Part of a small language model's weights.
Training: 765M tokens, 5835 steps.
MLP neurons of a small language model. Each row is named by its layer, matrix (up: input weights; down: output weights) and neuron, and shows model dimensions 48-111. Each number is 128 + 32 x the weight over its row's rms, rounded and kept within 0 to 255.
After each neuron's rows, "fires on" lists the tokens most often at its 100 highest values on Wikipedia text that the model never trained on.

L7.up349 [164  85 139 144 121 177 151 117 128 125 119  87 138  99 139 201  36  73  70 143 111 103 152 122 183 158 148 149 145  79 202 115  93  67 115  98 139 113 114 128 164 147 140 171 140 104 125 129 122 157 142 140 134 170 139  73 103 142 101 126 108 153 148 150]
L7.down349 [135 123 126 118 125 156 147 128 133  86  80 110 104 172  98 112 141  91 123 166 154 198 112 129 129  79  99 120 152 101 108 155 173 140 147  88 112 124  97 100 143 154  51  80 185 158 219 108  76  41 146 138 104 151 109 121 155 161 130 103 191 141 122 105]
fires on: " and", ",", "w", " said"

L9.up502 [180 107 110 127 199 154 153 134 139 123 151 116 132  96 162 141 113 128 142 169 162  94 158 154 119 160  90 128 117 127 196  69 121 127 172 134 220 132 167 139 177  90 197 144 122 112 134 144 135 118  87 159  70  97 156  92 171  71 104 150 103  72 136 140]
L9.down502 [134 141 140 149  75 182 158 160  80 114 166 181 166  97 162 102 136 111  98 130  52 111 124 153 143 181  87 173 128  99 182 111 100 107 124  76 167 167 134 133 140 118 102  56 149 140 115 119 146 110 152 112 115 129 143  93  88 131 114 141 146 173 176 118]
fires on: ",", " =", "\n", " |", "4", "t"

L6.up55 [166 121 103 115 117 128  98 145 103 147 168 145 108 125 156  94 112 170 133 121 101 175 140 125 139 142 125  74 112 115 144 159 113 122 135  75 129  80 164  93 113 126 138 129 108 132 137 189 136 138 143  77 149  60 166 168 193 115 131 154 133 115  83 141]
L6.down55 [120 109 138 131 140 182 115 153 178 107 118 119 129  81 104 125 147 155 161 141 162  96 208  81 123 159 105 190 156 188 143 151  90 167 147 109 120 114  94 197 140  94 132  92 165 136 115 128 122  97 109 133 124 147 172  62 110 170 112 125  93 173 123 103]
fires on: " Goals", "0", "ly", "os", "ia", "us"

L6.up274 [138  86 137 154 165 158 113 131 108 165 129  60  78 132 187 161  87 214 133 166 106 135  87 138  91 176 126 112 168 108 226 143 123 137 107 233 116 163 151 201 107 154 140  95 101  98 140 157 103 183 110  98 132  89 159 151 138 147 117 109  82 137 165  85]
L6.down274 [ 76  95 149 128  88 112 114  83  91  57  91 138  94 126 113 136 102 159 131 101 142 129 117 139 110  69 145 146  90 130 129 171 194 112 140 152 100 192 114 121 185 152 131 152 136 145 122 126 172 114  85 117 141 195  88 230 129 207 161 159  99 138  91 160]
fires on: ".", "-", " In", "'"

L7.up147 [ 84  93 164 153 148 131 105  99  21 140 153  25 103 144 119 100 179 129 170 134 104 134 116  95  88 181 164 100 128 118  88 135 159 102 159 171 131 141 126 143 119 145 162 155  97 151  93 175 129 122 149 120 133  98 184 150 112 152 169 127 122  89 134  90]
L7.down147 [123 130 188 184 136 141 115 144 102 149  58 135 105 133 159 105 144 118 157 157 117 113 156 135  74 104  94 136  65 155  54 164 201 154 115 185 169  96 106  89  99 131 125 159  92 176 138 126 128 125 126  79 190  90  69 112 113 136 137 117 145 141  66 176]
fires on: "s", "as", "a", "-"

L11.up639 [147 116  89 151 123  93 119 149  89 114 155  94 142 160 129 170  90 141 157  55 120 141 128 145 159 152 150 108 121 103 138 158 146 195 110 234 110 131  96  94 142 132 152 121 141 150 166  80 156 152 143 143  99 129 137 101 130 112 125 110 146 165  87 149]
L11.down639 [148 174 229 115  96 150 108 135  79 128 143 116  86 162 172 124 162 111  58 156 135 135 111 139 115  85 125 112 105 126 102 107 138 144 179 104  99 121 168 164  84 123  98 130  64 103 105 124 146 134 123 102 118 107  99 109 182 123 119 136  84 105 130 156]
fires on: " |", " re", " and", "ab", "D", "d"

L6.up368 [153 134 112 120 144 134 123  63 140 155 164 126 146  82 135 165 141  80 105 176  35 106 132 105  82 120 173 169 138 127 140 108  82 134 125  83 169 153 180  97 114 189 107 156 112 193 203 119 124  81 175 131 141  78 159 137 147 131  91 112 113 105 166 136]
L6.down368 [ 98 140 100  97 153 172 106 163  99  44 106 152 120 144 161  89 139 121 168 113 105 101 121 154  80 166 117 110 123  90 117 155  94 121 177 118  96 212 144 197 149  91 122  85 124 153 134 153 148  61 150 128 144 214 148 142 150 168 160  82 114 172 130 125]
fires on: "s", "lu", " Apps", "a"

L8.up161 [155 159 146 122 126 123 107 113 146 135 144 178 127 107 110  96 136 135 105 169 147 129 118 123  83 173 120 152 155 135  29 127  91 103 120 162 127  96 127 172 164 156 126 145  97 144 115 122 148 148 155 182 129  93 119 173 139 123  91 161  92 101 142  82]
L8.down161 [147 142  32 149  65 148 142 135  87 213 147 115 139 157 186 183 161  78 141 119  61  97 153  89 114 200 158 122  68 131 153 182 155 107 129  98 109 123 111  99 132 119 125  81 139 123 174 102  63 123 109  52 171 137 125 110 112 154 129 149 138 129 126  64]
fires on: " |", "e", "t", " Eastern", "n"

L8.up565 [147 118  99 133  90  90  89 146  86 124 104 143 162 108 128 175 177 102  99  85 140 135 127 188 142 121 160 160 115 132 118 127 142 144 123 177 173 118 228 149 146 135 157  86 178 150 133 136 146 168 112 146 179 127 144 156 165 165  84 141 127  97 112 105]
L8.down565 [118 122 115  91 171 135 143 149 161 148 110 101 100 182 145  58  84 104 138 174 171 147 168  96  98  94  92 128 122 138 166 107 174 112 113 153 103 150 151 151 132 135 142 171  79 163 145 183 100 164 118 122  85 137 141  92 108 137 163 108 131 124 122 160]
fires on: "s", "d", "ly", "is", " many", "S"

L8.up511 [175 104 111 143 104 167 131  76 126 180 110  75 107 154 160 113 118 135 103 161 129 111 133 125 133 125 188 157 144 158 134 160 161  96 131 116 110 149 172 143 117 107 110 117 137 170 123 181  56 157 171 104 171 127 191 111 145 117 151  91 125 136 133 108]
L8.down511 [177 146 103  82 139 174 124 173  93 114 158 127 119 131  85 102 147 115 193 166  86 119 126 169 116 149 108 178 114 189 123 130 126 121 122  70 158 106 129 123 139 171 109  91 145 116 109 142 157 100 132 119 132 119 108 194 118 126 162 106  91 130 125 170]
fires on: "ing", " to", " after", " more", "e", ":"

L7.up713 [147 107 139  67  96 166  98 131  70  92 120  84 150 106 155 158  71  82 166 151 193 119  79  88 181 211 109 148  96 111 135 107 128  56 163 115 163 151 149 142 122 119 146 121  72  82 139 142  75 124 131 101 185  96 144  79 141 166 124  91 132 138 178 145]
L7.down713 [147  63  79  87  89 147 192 157  57 108 105  90 153  94 121 140 141 199 103 150 153 154 114 176 155 110 165 183 110 167 159 156 162  99 143 164 175  88  96 108 178 147 127 186 110 157 142 155 125  72 145 160 154 162 153  93 159 179 177  47 154  95 160  74]
fires on: ",", "-", ":"

L11.up321 [118 122  86 105  90 160  96 113 170  50  64 194 121  93  99 133 109 105 122 116 153 139 141 102 166 128  92 124 143 143 131  89 172  82 150 139 133  83 115 110 107  72 156 100 140 172 158 104  90 120 121 132 156  89 118 141 179 138  72 119 137 106  74 147]
L11.down321 [170 137  81 140 178 113 135 115  69 128 159  57 141 111 191 148 150  97 126 119 125 127 125 194 106  85 151 123 111  44 130 178  91 108 127 101 102 133 137 144 134 140  99 130  72 155  56 108 203 119 105  74 110 137 188 117  96 108  86 163  69 140 175 114]
fires on: " no", "lo", "no", "ó", "ib"

L9.up577 [130 139 148 127  96  95 110 106 109 115 117 176  73  86 119 111 148  88 144 132 134 122 130 133 136 118  92 201 154 152 108 144 162 127 150 140  96  75 208  88  98 102 143 122 161 131 121  73 121 148  29 143 105 127 145 151 138 121 101 146 138 170 151 111]
L9.down577 [109  97 104  73 157 163 156 158 141 175 162  93 140 122 102  86 102 187  61 138 124 106  62 126  77 153 127 159 144 136 116 144  95 132 101 161 129  92 142 156 147 179 114 142 129 165  99 152 167 138 128  82 180 129  98 118 106 142 105 104 121 132 148 125]
fires on: "2", "1", "0", " and"

L10.up544 [132 113  91 150 111 155 174 150 151 154 139 117 159 116 111 133 107  89  97  95 198  67 151 145 139 169 141 223 155  89 158 132  80 133 148 114 118 130 127 104 123 145 131  92 155  84 183  86 118 172 142 140 109 131 100  86 167 144 152  86 130 119 103 137]
L10.down544 [129 161 163 132 149 138  40 135 134 111 111 118 142 127 114 140 104 161 174 137 119 165 117 158 120 138  84  35 132 138 128 141 191 115 137 127 122 102 163 115 131 124  78 155  77 151  98 158 117 101 139 123  99 178 118 141 125 160  91 132  76 157 143 139]
fires on: " and", "–", " to", ",", "-", " "

L7.up398 [144 121 190 149  99 161  70 106 180 143 158  99 144 169 170 169 111 115 169 150 184 129 135 150 112 143 162  73  65 115  93 121 166 156 106 125  99 112 135 163 155 122 126 107 113 119 154 123 121 118  86 135 171  97  92 127 156 102 115 149 140 154 115  83]
L7.down398 [161 100 102 135 115  98 182 137 137 183  85  75 177 143  86 143 181 131 132 115 117 116 111 129 110 107 118 155 154 132 141 147  95 140  97 119 101 101  73 115 147 126 167 122 126  81 140 130 188 197 133 152  58 192 147 173 139  78 134  90 104 149 154 135]
fires on: "k", " in", "zu", "in", " (", "ku"

L3.up324 [110 104  93 112  88 160 153 124 172 154 161 200 107 119 122 112 117 161 126 124  75 104 150 128 127 143 162 100 120 133 118 130 196  97 151  72 152  94  72 127 152 134 140 158 126  97 148  89 181 108 143 159  65 126 176 125 136 132 116 118 117 101 143 113]
L3.down324 [103 131 177 180 178 150 113 153  28 121 108  66 108 124 166 166  93  75 138 159 118 169 116  74 143 145 123 102 123 140 114 133 119 128 148 126  97 135 105  60 103  95 255 136 136 111 198 150 138 110 147 157 159  84 141 158 143  74 137 100 150  97 158  92]
fires on: " sub", "yl", "us", " Sub", " known", " civil"

L9.up68 [165 163 135 160 134 122 139 160 107  92 150 133 148 130  70 134  95 101 140 197 123  74  79 188 135 102 166 144  75  69 122  89 193 113 130  92 139 129 161  94 103 122 170 135  68 154 152 130 130  88 117  65 123 130 121 174 165 107 127  96 139  96 141 113]
L9.down68 [114 121  95 130 117 134 121 132 143 188 154 127 149 168 144 130 177 137 122 140 115 158 121 120 138 145 167 106 182 124 167 166 115 167  69 195 212 120  86 131 137 166 122  82 159  98 134 162  90  92 137  89 153 123 104 108 163 113 132 137  86 124 142 147]
fires on: ",", " Mari", "0", "2", " ("

L9.up630 [118  87 127  87 146 154 103 112  94 144 164 170 158 143  88 117  72 174 136 124 134 147 132 115 130 156 111  61 142 124 175 111 179 103 116 122 179  76 109 143  85 104  56 127 102 145 106 141 131 113 142 131 144 129 192  94 110 107  88 127  97  93 162 168]
L9.down630 [126 162 141 119 152 168 169 195 174 107 121  74 143 136  85 154 127 125  91  87 188 119 105 150 112  99 111 123 144 145 133 155  94 186  88 102 101 151  95 169 170 128 213 132 159 105 144 143 166 175  83 120  93 122 103  95 123 180 153 116  73 125  83 127]
fires on: ",", " King", " and"

L8.up390 [166 142 117  93 139 187 103 214 103 136 126 114 192 136 188 113 135 187 114 137 126 166 112  92 171 103 135 162 102 128 132 153 121 114 138 100 135  89 154 160 116 112 130 100 100 159 154 136  83 134 213  96 135  87 174 114 149 165  96  99 101  69 182 128]
L8.down390 [169 151  82 124 121 152 158 129 176 167 130 156 107 111  82 132 137 107  51 129 123 130  57  90 130 150 150 139 138 105 175 136 106  96 119  65 172  94  81 107 168  78 126  93 113 137 160 136 142 126 104 137 115 176 103  82 111 106 110  89 172 167 124 159]
fires on: " Apps", "ed", "ity", "ly", " Goals", "ted"

L6.up638 [188 135 139 110 150 135 101 142 155 142 192 136 159 152 150 158 158  95 151 136 152  89 103  99 122 171 113 113  99  83  88 119 126 132 179 103 134  85  86 108 162 126 149 130 118 139 130 139 171 102 112 114 164 192 162 164 131  98  73 107 111  95 162 173]
L6.down638 [100 155 153 158 107 160 128 148  88 136 138 159 176 110 131 114 108 152 111 158 171  68 115 113 109 170 140 122  58  85 112 138 138 136 103 132 148 168  70 167 112 120 129 125 147 124 132 138 128 118 116 114 115 101 113 171 143 106  79 114 177  94 184 148]
fires on: "\n", ".", "c", " first", " best", " |"

L6.up84 [151  85 144 196 169 199 124 143 107 112 113  86 161  81 143 118 129 144 109 159  89 107 174  83 103 174 146 127 180 166 133 107  95 104 101 120 169 147 115 118  91 174  88 100  71 125 136 143  82 148  97 156 100  88 120 138 214 201 168 115  67 133 113 134]
L6.down84 [109 128 175 101  67  94  76 135 102 126  88  97 147 135 134 122 133 155  83  72 160 180 162 131 138 142 135 114 120  80 159 166 186 109 166 174 158 111 133 117 130  90 104 102 140 138 151 116  68  93 189  80  77 120 120 116 172 120 182  93 159 153 172  91]
fires on: "-", ",", " over", "in", "w"

L8.up345 [117 118 166 124  93 117 122  90 173  66 146 141 182 110 152 161 108 120 102 154  80 126  53 140  86 120 124 128  97 115 122  73  80 137 160 142 151  97 155 161 153  79 171 108 103 146 111  76  78 112  85  92 113  78 105 149 134 174  73  95 150 161 127  94]
L8.down345 [ 95 126 112 135  92 137  81 109 118 184 146  71 131 130 191  73 175 140  89 139 115 118  94 119 149 143 144 141 109 216 156 105 140  96 173 137 120 108 156 112 119 138  97  99 132 124 162 146 130 136 154 119 104 171  64  58 108  91 166 145 150 136 131 127]
fires on: "s", "et", "en", "a", "ad", "-"

L8.up35 [ 91 108 102 104 116 110 168  97 143 115 145  52 153 168 149 149 114 100 100 152 105 120  94 142  66 148 179 103 150 113 128 145 107 137 121 130 137 129 146  80 166 120 169 138 103 148 129 103 137 124  97 161  94 118 148 207 146 133  98 145 156 135 109  89]
L8.down35 [ 95 137 127 126  81 137  82 201  77 110 116 117 110 102 111  85 121 123 126 147 124 125 158 149  91 145 129  91 130 118 102 112 150  73 140 152 154 127 121 132 197 131 117 173 122 138 111 117  92 126 178  99 104 121 128 164 127 158 129 117 129  72  84 134]
fires on: "s", " a", "lo", "ca", "-"

L7.up521 [ 76  74 154 148 144 131 116 156  66 146 121  97 126 174 170 136 117 142  76 112 161  93 127 146 194 116  72  93 115 128 104  96 130 100 117 145 157 154 193 167  80  60 165 218  98 133 156 117 136  65 173 160 190  98 146 137 140 140 108 128  48 114 185  98]
L7.down521 [148 119  86 118  79  88 132 160 174 132  90 183 141 134  82 119 140  87  83 170  97 111  81  97 163 139  99  88 120 132  79 123 121 191  99  79 126 118 168  93  65  97 108 150  82 137  99 103 195 135 127 122 141  85 101 118 121 108 162  94 174 136 155 131]
fires on: "'", "-", ",", " of"

L6.up627 [ 59 105 166 107 100 139 140 146  89 106 146 156 135 165 203 154 152 138 124 111 117 110 109 115 139 174 202 114 121 137  70 106 126 190 127 156 102 161 187 100 119 133 176 125 149 129  91  39 163 176  55 156 171 158 113 131 113 114  99 114 160 114 185  88]
L6.down627 [ 91 134 111 111 172 153  69  96 125  81 127  44 133 183 110 130 139 151 109  99 102 137 184 127 169 124 137 126 186 182 159 151 124 173  91 151 164 146 157 186 148 152 154 185 123 147  86 105  94 125 125 142 167 119 161 113 142 160 113 139 172  99 151  39]
fires on: "s", "m", "c", "le", "lo"

L3.up551 [129 153 157 121  91 141 102 201 236  91 196 173 115 146 146 179 151 124 164 165 123 127  86 153 151 116 148 124 119 150  93 152 117  95  89 206 168 180 162 165 116  89 135 129  67 120 112 119 159 153  83 168 158 105 119  90 139 134 165 156  84 151 126 115]
L3.down551 [ 95 124 117 125 152  89 123  95 103 175 111  97 169 159 161 125 130 150  90  66 155 165  79  94  85 116 163 109 169 126 151 136 129 119  92  75 143 143 128 173 153 118 134 181 163 149 141 118 130 140  85 223 193 157 133 165 140 126 158  85 143 142 112  96]
fires on: "am", "k", "d", "s", "w", "in"

L7.up704 [110  66 182 154 111  86 135  96  86  92 165 105 154  91 154  69 150 102  66 155 150  91 167 146 135 118 116 149 147 146 111 111 147 111 119 122 140 173 106 112 106 116  88  94 134 102 105 154 153 122  59 163 144 152 131 177 135 101 126  93 121 184 116 119]
L7.down704 [ 99 126 122 125  43 108  64 188 184 125 146 138 159 110  91 127 130 112  60 149 126 107  84 121 128 164 126 170 123 129 126 154  92 117 111 107 166 134 159 111 132 164 178 142 200 132 118 136 148 155 192 137 138 111 103  80 118 126  83 193  74 165 105  91]
fires on: " is", " are", "-", ","

L6.up49 [106 138 183  48 105 125 118 135 103  55 119 177 128 162 108 102 116 143 104 140 112 165  83 145  93  89 157 125 135 150 173 161 121 114 182  97 109 134 162  65 123 181 132 113 128 175 106 156 100 102 148 143 195 155 113 143  69 139 167 148 130 112 179  94]
L6.down49 [103  76  94  88 138  47 152 164 166 162 122 143 145 101 131 164 108 179 136 109 158 120 119 109 204 144  98 189 105 161 117 130 108 138 137 183 197  91 181 155 130  88 108 148  59 101 136 132 123 146 163  88 100 135 146 176 166  87 101 149 160 178  71 112]
fires on: "ma", "M", "y", "mo", "form", "e"

L9.up461 [ 81  95 117  89 158 146  86 177 129  96 161 117 128  65 127 188 128 173 127 134 164 135 164 187 108 174 137 146 128 176 104 114 134  97  65  93 162 122 135  85  92  77 116 153 183 125 105 174 123 108 121 141 146 118 153 100 155 147 117  99 121 129 148 120]
L9.down461 [135 117  75 159 137 140  64 163 113 126 117 202 137  67 154 103 140 132 150  83 130 115 115 128 134 136 123 185 125 106 131  71 205 106 129 143  71  92  83 173 119 172 114 146 125 130 101  95 135 108 150 122 172 128 143 122 133 236 146 166 125 103 177  76]
fires on: ",", " When", " when", " where", " With"

L6.up94 [140 128 122 127 178 167 150 169 154 160 146 118 152 105 119 137 203 109 121 111 123  79 109 188 172 194 136 146 115 109 143  77 119 135  98 132 202  79 123 113  49 144 122 148 111 141 126 161  92 101 157 146  65 129 140 137 136 113  93 163 143 137 141  86]
L6.down94 [115 126 154 180  95 102 155 139 146 149  97 139 159  74 126 131 136  59 135 112 116 139 150 135 163 164 151 101  74 101  70  63 105 165 114 163 135 102  91 125 129 128  97  81 165 190 113 135 110 172 121 101 140 140 102 169  92 153 142 130 101 116 151 147]
fires on: ",", " century", " final", " later", " |"

L6.up390 [155 115 132 145  72 133 219 111 141 137 117  96 150 147  91 138 137 132 115 131 103  73 173 100 123 136 145 106  77 146 139  95 140 116  92 111 166  66 104  94 116 143 148 160 115 143  55 153 147 120  75  70 126 144  94 109 113  88 130 166 151 141 111 139]
L6.down390 [ 70 129 140  50 141 166 175 157 111 195 110 124  92 126 157 101 180 103  88 116 150 163 115  90  82 123 105 149  53 152 153 124 162 122 130 136 115 142 119 103 126 138 161 141 148 204 122 111 108 104 126 113 144 105 145 152 152 171 133  58  80 177 110 119]
fires on: "ut", "li", "us", "is"

L3.up86 [153 141 160 100 112  94 156 182 135  73 123 156 120 111 127 118 198 140 137  92  83 127 126 100 132 133 136 100 145 103 168 147 168 106 145 121 100 103 133 125 166 152 162  81 121 107 127 123 101 138 139 130 119 191 120 159 174 190 134 155  93 132 159 109]
L3.down86 [131 171 123 174 156 100 176 110 127 144 139 147 100 104 106 116 152  99 116 116 118 181 160 151 140 184 132 117 161 126 147  88 128 149  86 149 170 106 144  92 170 130 144 176  57 195 179  97 129  95 131 180  98  28 142  95 148  72 185 130 156 153 128 172]
fires on: "ir", "ur", " number", " of", "y", "M"

L8.up257 [110 208 125 173  84 141 152  60 128 176 135 163  87 132 169 127  95  83 124 151 120 110 162 150  70 175 150 119 129 126 132 101  80 105 128  93 164 189 147 141 151 144 121 100  87 131 136 125 105 157 159 163 134 136 155 126 138 166  89 121 130  67 141  89]
L8.down257 [109 121  90 143 112 102 113 160 148 133 128 147 112 207  99 113 119 128  87 101 119 176 125 137 168 166 100 143 111 184 130 122 172 113 149  94  69 136 123 135 161 102  84 105 127 152 194 185 114 180 114 146  98  76 126 183 134 121  68 164 100 187 169 118]
fires on: " be", "n", "e", "en", "ed", "fe"

L7.up624 [151  85  78 157 115 141 152 160 146 173 117 125 101 160 122 178  90 163 136 187 145 118 139 106  84 129 192 146 128 111  90 102  63  95 139  69 134 109 151  82  72 112 142 150  65 142 141  81 103  79 116 143  89 160 142  83 143 130 154  79 168 123  91 128]
L7.down624 [ 90 108 155 130 128  77 125 140 157  85 124  85 118  91  97  99  59 169  81  89 178 130 171 107 154 155 147  85 158 128 127 109 139 140 104 142  90 215 120 171 206 148 110 123 140 147  61 148 146 171 151 118 122 127 163 106 113  78 110 114 124  89 110 113]
fires on: "s", "-", "e", " /", " ("

L6.up372 [138 153 181 154 141 133 114 176 108 137 130 121 131 126 100 113 128  65 144 120 108 120 165 124 153  89 124 104  81  96  93 173 149 155 151 130 121 105  92 118 127  89 104 141 157  97 119 132 149 138  73 104  96 125 118  56 188 127 130 143 135 103 135 130]
L6.down372 [119 168 146  63 133 124 110  98 140 144 151 103 128 115 136  87 173 149 135  90 137 123 178 172 234 101 140 101 108 145 183 119  83 154  37 138 173 154  84 127 145 139  99 121 155 127 138 116  70 141 137 153 214 123 182  98 159  94 136 101 128 114  90 113]
fires on: "id", "d", "ed", "al", "D", "ad"

L6.up378 [145 141 149 123 168 125 104  91 144 142 132 128 129 163  99 151 136 114 175 181 120 124 169 169 145  97 168 126  73  97 119  85 133 130  51 107 101 205 164 128 121 147 124 151 166 134 163 140 144 153 147  76 139 116 119 139 189 133 128  98 100 118 180 140]
L6.down378 [181 114 110 183 117 105 112 194 151 138 114 155 197 101 111 156 119 100  88 126 140  97  76 110  99  92 118 113 163 137 123 116 131  58 114  95 128  90 176 123 162  96 152 128 136  74 119 191 118 140 179  63 143 124 148 157  88 111 131 176 156 141 137 118]
fires on: "2", " $", "ing", " ("

L10.up179 [154 118 134 153 124 158 129 186 111 108 125 104 162 155 117 137 104 155 141 100 154 107  82  67 133 138 185  56  99  82  81 183 118 184 190 142 143 104 157 144 133 163  65 162 135 147 141 160 123  93 133 153 113 125 115 157 135  66 129 109  91  93 160 139]
L10.down179 [ 49 157 139 146 124 160 141  44  95 116 100 128 151  86 169  91  93  92 147 123 167 130  93 134 115 124  87 168 163 149 175 113 168  87 147 168 140 193 139 180  89 187 118 162 148 168 121  91 124 124 178 115 107 106  45 107 168  91 143 119 111 124 113 166]
fires on: " an", " |", "-", "6"

L9.up664 [130 126 109 148 110 150 127 181  88  78 158 129 141  96 146 147 123 142 119 131  98 159  85 124  54 159 125  71 131 106 124 186  94 129 121 225 179  92 110  96 172 117  69 113 102 133 172 120 137 146 166  51 164 110 109 109 153 102  80  95 105  98 177 137]
L9.down664 [130 148 183  63 153  89 138  58 141 156  81  91  89 158 112 133 112 124 161 143  52 114  82 203 188 102 127 105 111 121 141 115 169 137 115  94 115 155 108 167 125 127 152 112 114 114 131 133 136 125 116 166  66  82  67 193 155  96 111 119  74 151 119 147]
fires on: "-", "–", "ar"

L7.up615 [130 121 111 112  23 149 166 158 145 173 112 108 158  98  89  92 122  97 163 111 153 131 139 135 160 136 163 100 108  95 142 174 166 100  97 153 179  95 122 117 100 140 138 108  84 136  86 129 176 145 161 131  98 128 126 108 111 113 177  62 116 112 106  87]
L7.down615 [177 141 151  45 161 133  70 124 146 103 121 110 141 159 188 205 115 163 105 101 153 146 186 126  84 128  60 139 126  65 119 146 100 127 102  92  97 143  82 207 126 124 202  94 124 148 182 117 112 145  95 117 124 159 149 117 134 107 103 125 153 192 123 117]
fires on: "is", "us", "on", "ly", "n", " found"

L8.up686 [ 49 149 108 117 132 167 153 138 126 140 150 156 158 136 158 136  79 175 153 149 128 128  60 145 186 159 188 129 134 104 101 109 144  36  96  95 115 126 130 152  86 119 131 205 129 133 140 114  81 117 159 120 160 134 225 147 127 107  67  88 122  95 164 129]
L8.down686 [197 149  43 135 150 142 128 146 125 146 107 160 170 144 179 132  86 169 120 107 126 132 100 178 143 160 100 119 129 105 106 122 111 127 157 125  69  87 136 108 140 111 104 206 168 215 146 119  87 113 108 158 110  92 129  93 110 141 137 117 141 114 136 123]
fires on: ",", "-", " and", ":", " United", " the"

L11.up433 [144 130 114 147 119 172 168 147 182 118 162 121 155 121 101 120  63 157 145 139 176 125 113 147 177 137 150 151  96  84 177 157 128 105 111 118 152 147 144 117 231 168 120 187 114  90 157 131  77 100 116 181 111 165 148 126 152 147  94 144 138  97  39 182]
L11.down433 [ 97 117 109 117 126 129 144  97 153 113 124 122 163 168  80 131 135 145 144 163 110 115  94  76 130  84 122 114 125 121 111 132 114 133 119  97 155  97  88 133  98  44 101 128 117 150 132 164 131 179 155 151 157 140 159  81 158 134 137 107 111 166  92 160]
fires on: " a", " and", ":", ",", "ma"

L7.up29 [148 132 110 151 119 121 116 197 137  97 108 122 140  93 115 113 102  56 118 120  99  81  99 167  82 153 185  69 172 144 108 173 138 184  97 139  94 185 108 150 122  99 161 159 191 147  98  67 141 185 118 112 124 114 177  60 130 107  90  96 117 122 139 137]
L7.down29 [155 101 144 155 119 106 175 114 110 108 130 130 136 132 133 192  88  97  80 134  96 137  97 153 127 200  82 115 158 172 130 163 165  76  41 106 122 141  97 151 121 170 133 144 133 144 139 101 128 133 104 112 175 113 109 142 180 105 138 105 155  82  93 162]
fires on: "d", "r", "/", "D", "ir", "n"

L10.up161 [134 189 121 203 152 158 147 109  75  45 100  74 103 122  67  84 120  87 139 131 190 140 156 113 105 139  84 105 154  88 131 149 125 152 150 104 149 108 107 133 139 157  62 126 117 122 164  92 133  80 143  80 113 145  72  76 149 166 188 121 107  99 115  80]
L10.down161 [128 117 121 154  78 144 105  84 128 112 133 108 117  86 142 149 153 156 122  61 140 115 167 127 121 100 115 114  95  95 107 174 136 141 157 119 168 208 145 180 180 176 179  86 136  61  98  70  81 143 104 154 223 101 198 159 110  87  49 124  91 138 105 184]
fires on: "ad", "d", "1", "et", "t", "ant"

L10.up81 [134 159 136 130 136 104 143 109 113 116 127 172 108 135 109  90 145 179 146 147 132 151 108 114  98  91 116 167 132 163 123  64 147 119 102  90  89 126 167 129 117 151 138 105 128 139 114 109  69 121  80 131 189  99 135 137 119 181 116 140 210 121 150 138]
L10.down81 [125 168 123 103 169 129  58 159 146 200 150 162 151 109 174 119 148 120 109 149 119 147 151 153 163 113 126 102  71 152 133 173 161 113 115  98 127 129 132 212 164 160 173 179 122  64 112 127 149 123 147 153 151  89 190 156 110 172 114 117 109 103 121 140]
fires on: "1", "0", "2", "5", "4", "3"

L8.up287 [205  97 162 145 121 167 163 168 147 169 114 124 153 169  81 139 158 137 118 167 181 114 173  69  90 132 103  88 127 220 109 133 110 188 134 149  94 105 150 152 163 143 148 120 102 158  92 108 150 146 130  81 187 136 153  94 152 102 128 128 113  80 109 168]
L8.down287 [ 59 165 135 145 187  83 102 117 125 135  81  78 137 149 151 109 129 104 127 158 113  91 122 109 136 123 118 115 134 100 153 194 126 145 167 126  90 145  63 168  78 158 123  91  73 104 101 125 175  92 127 119  63 134 201 102 122 106 149  83 140  97 138  97]
fires on: " ex", "chan", " not", " had", "ub"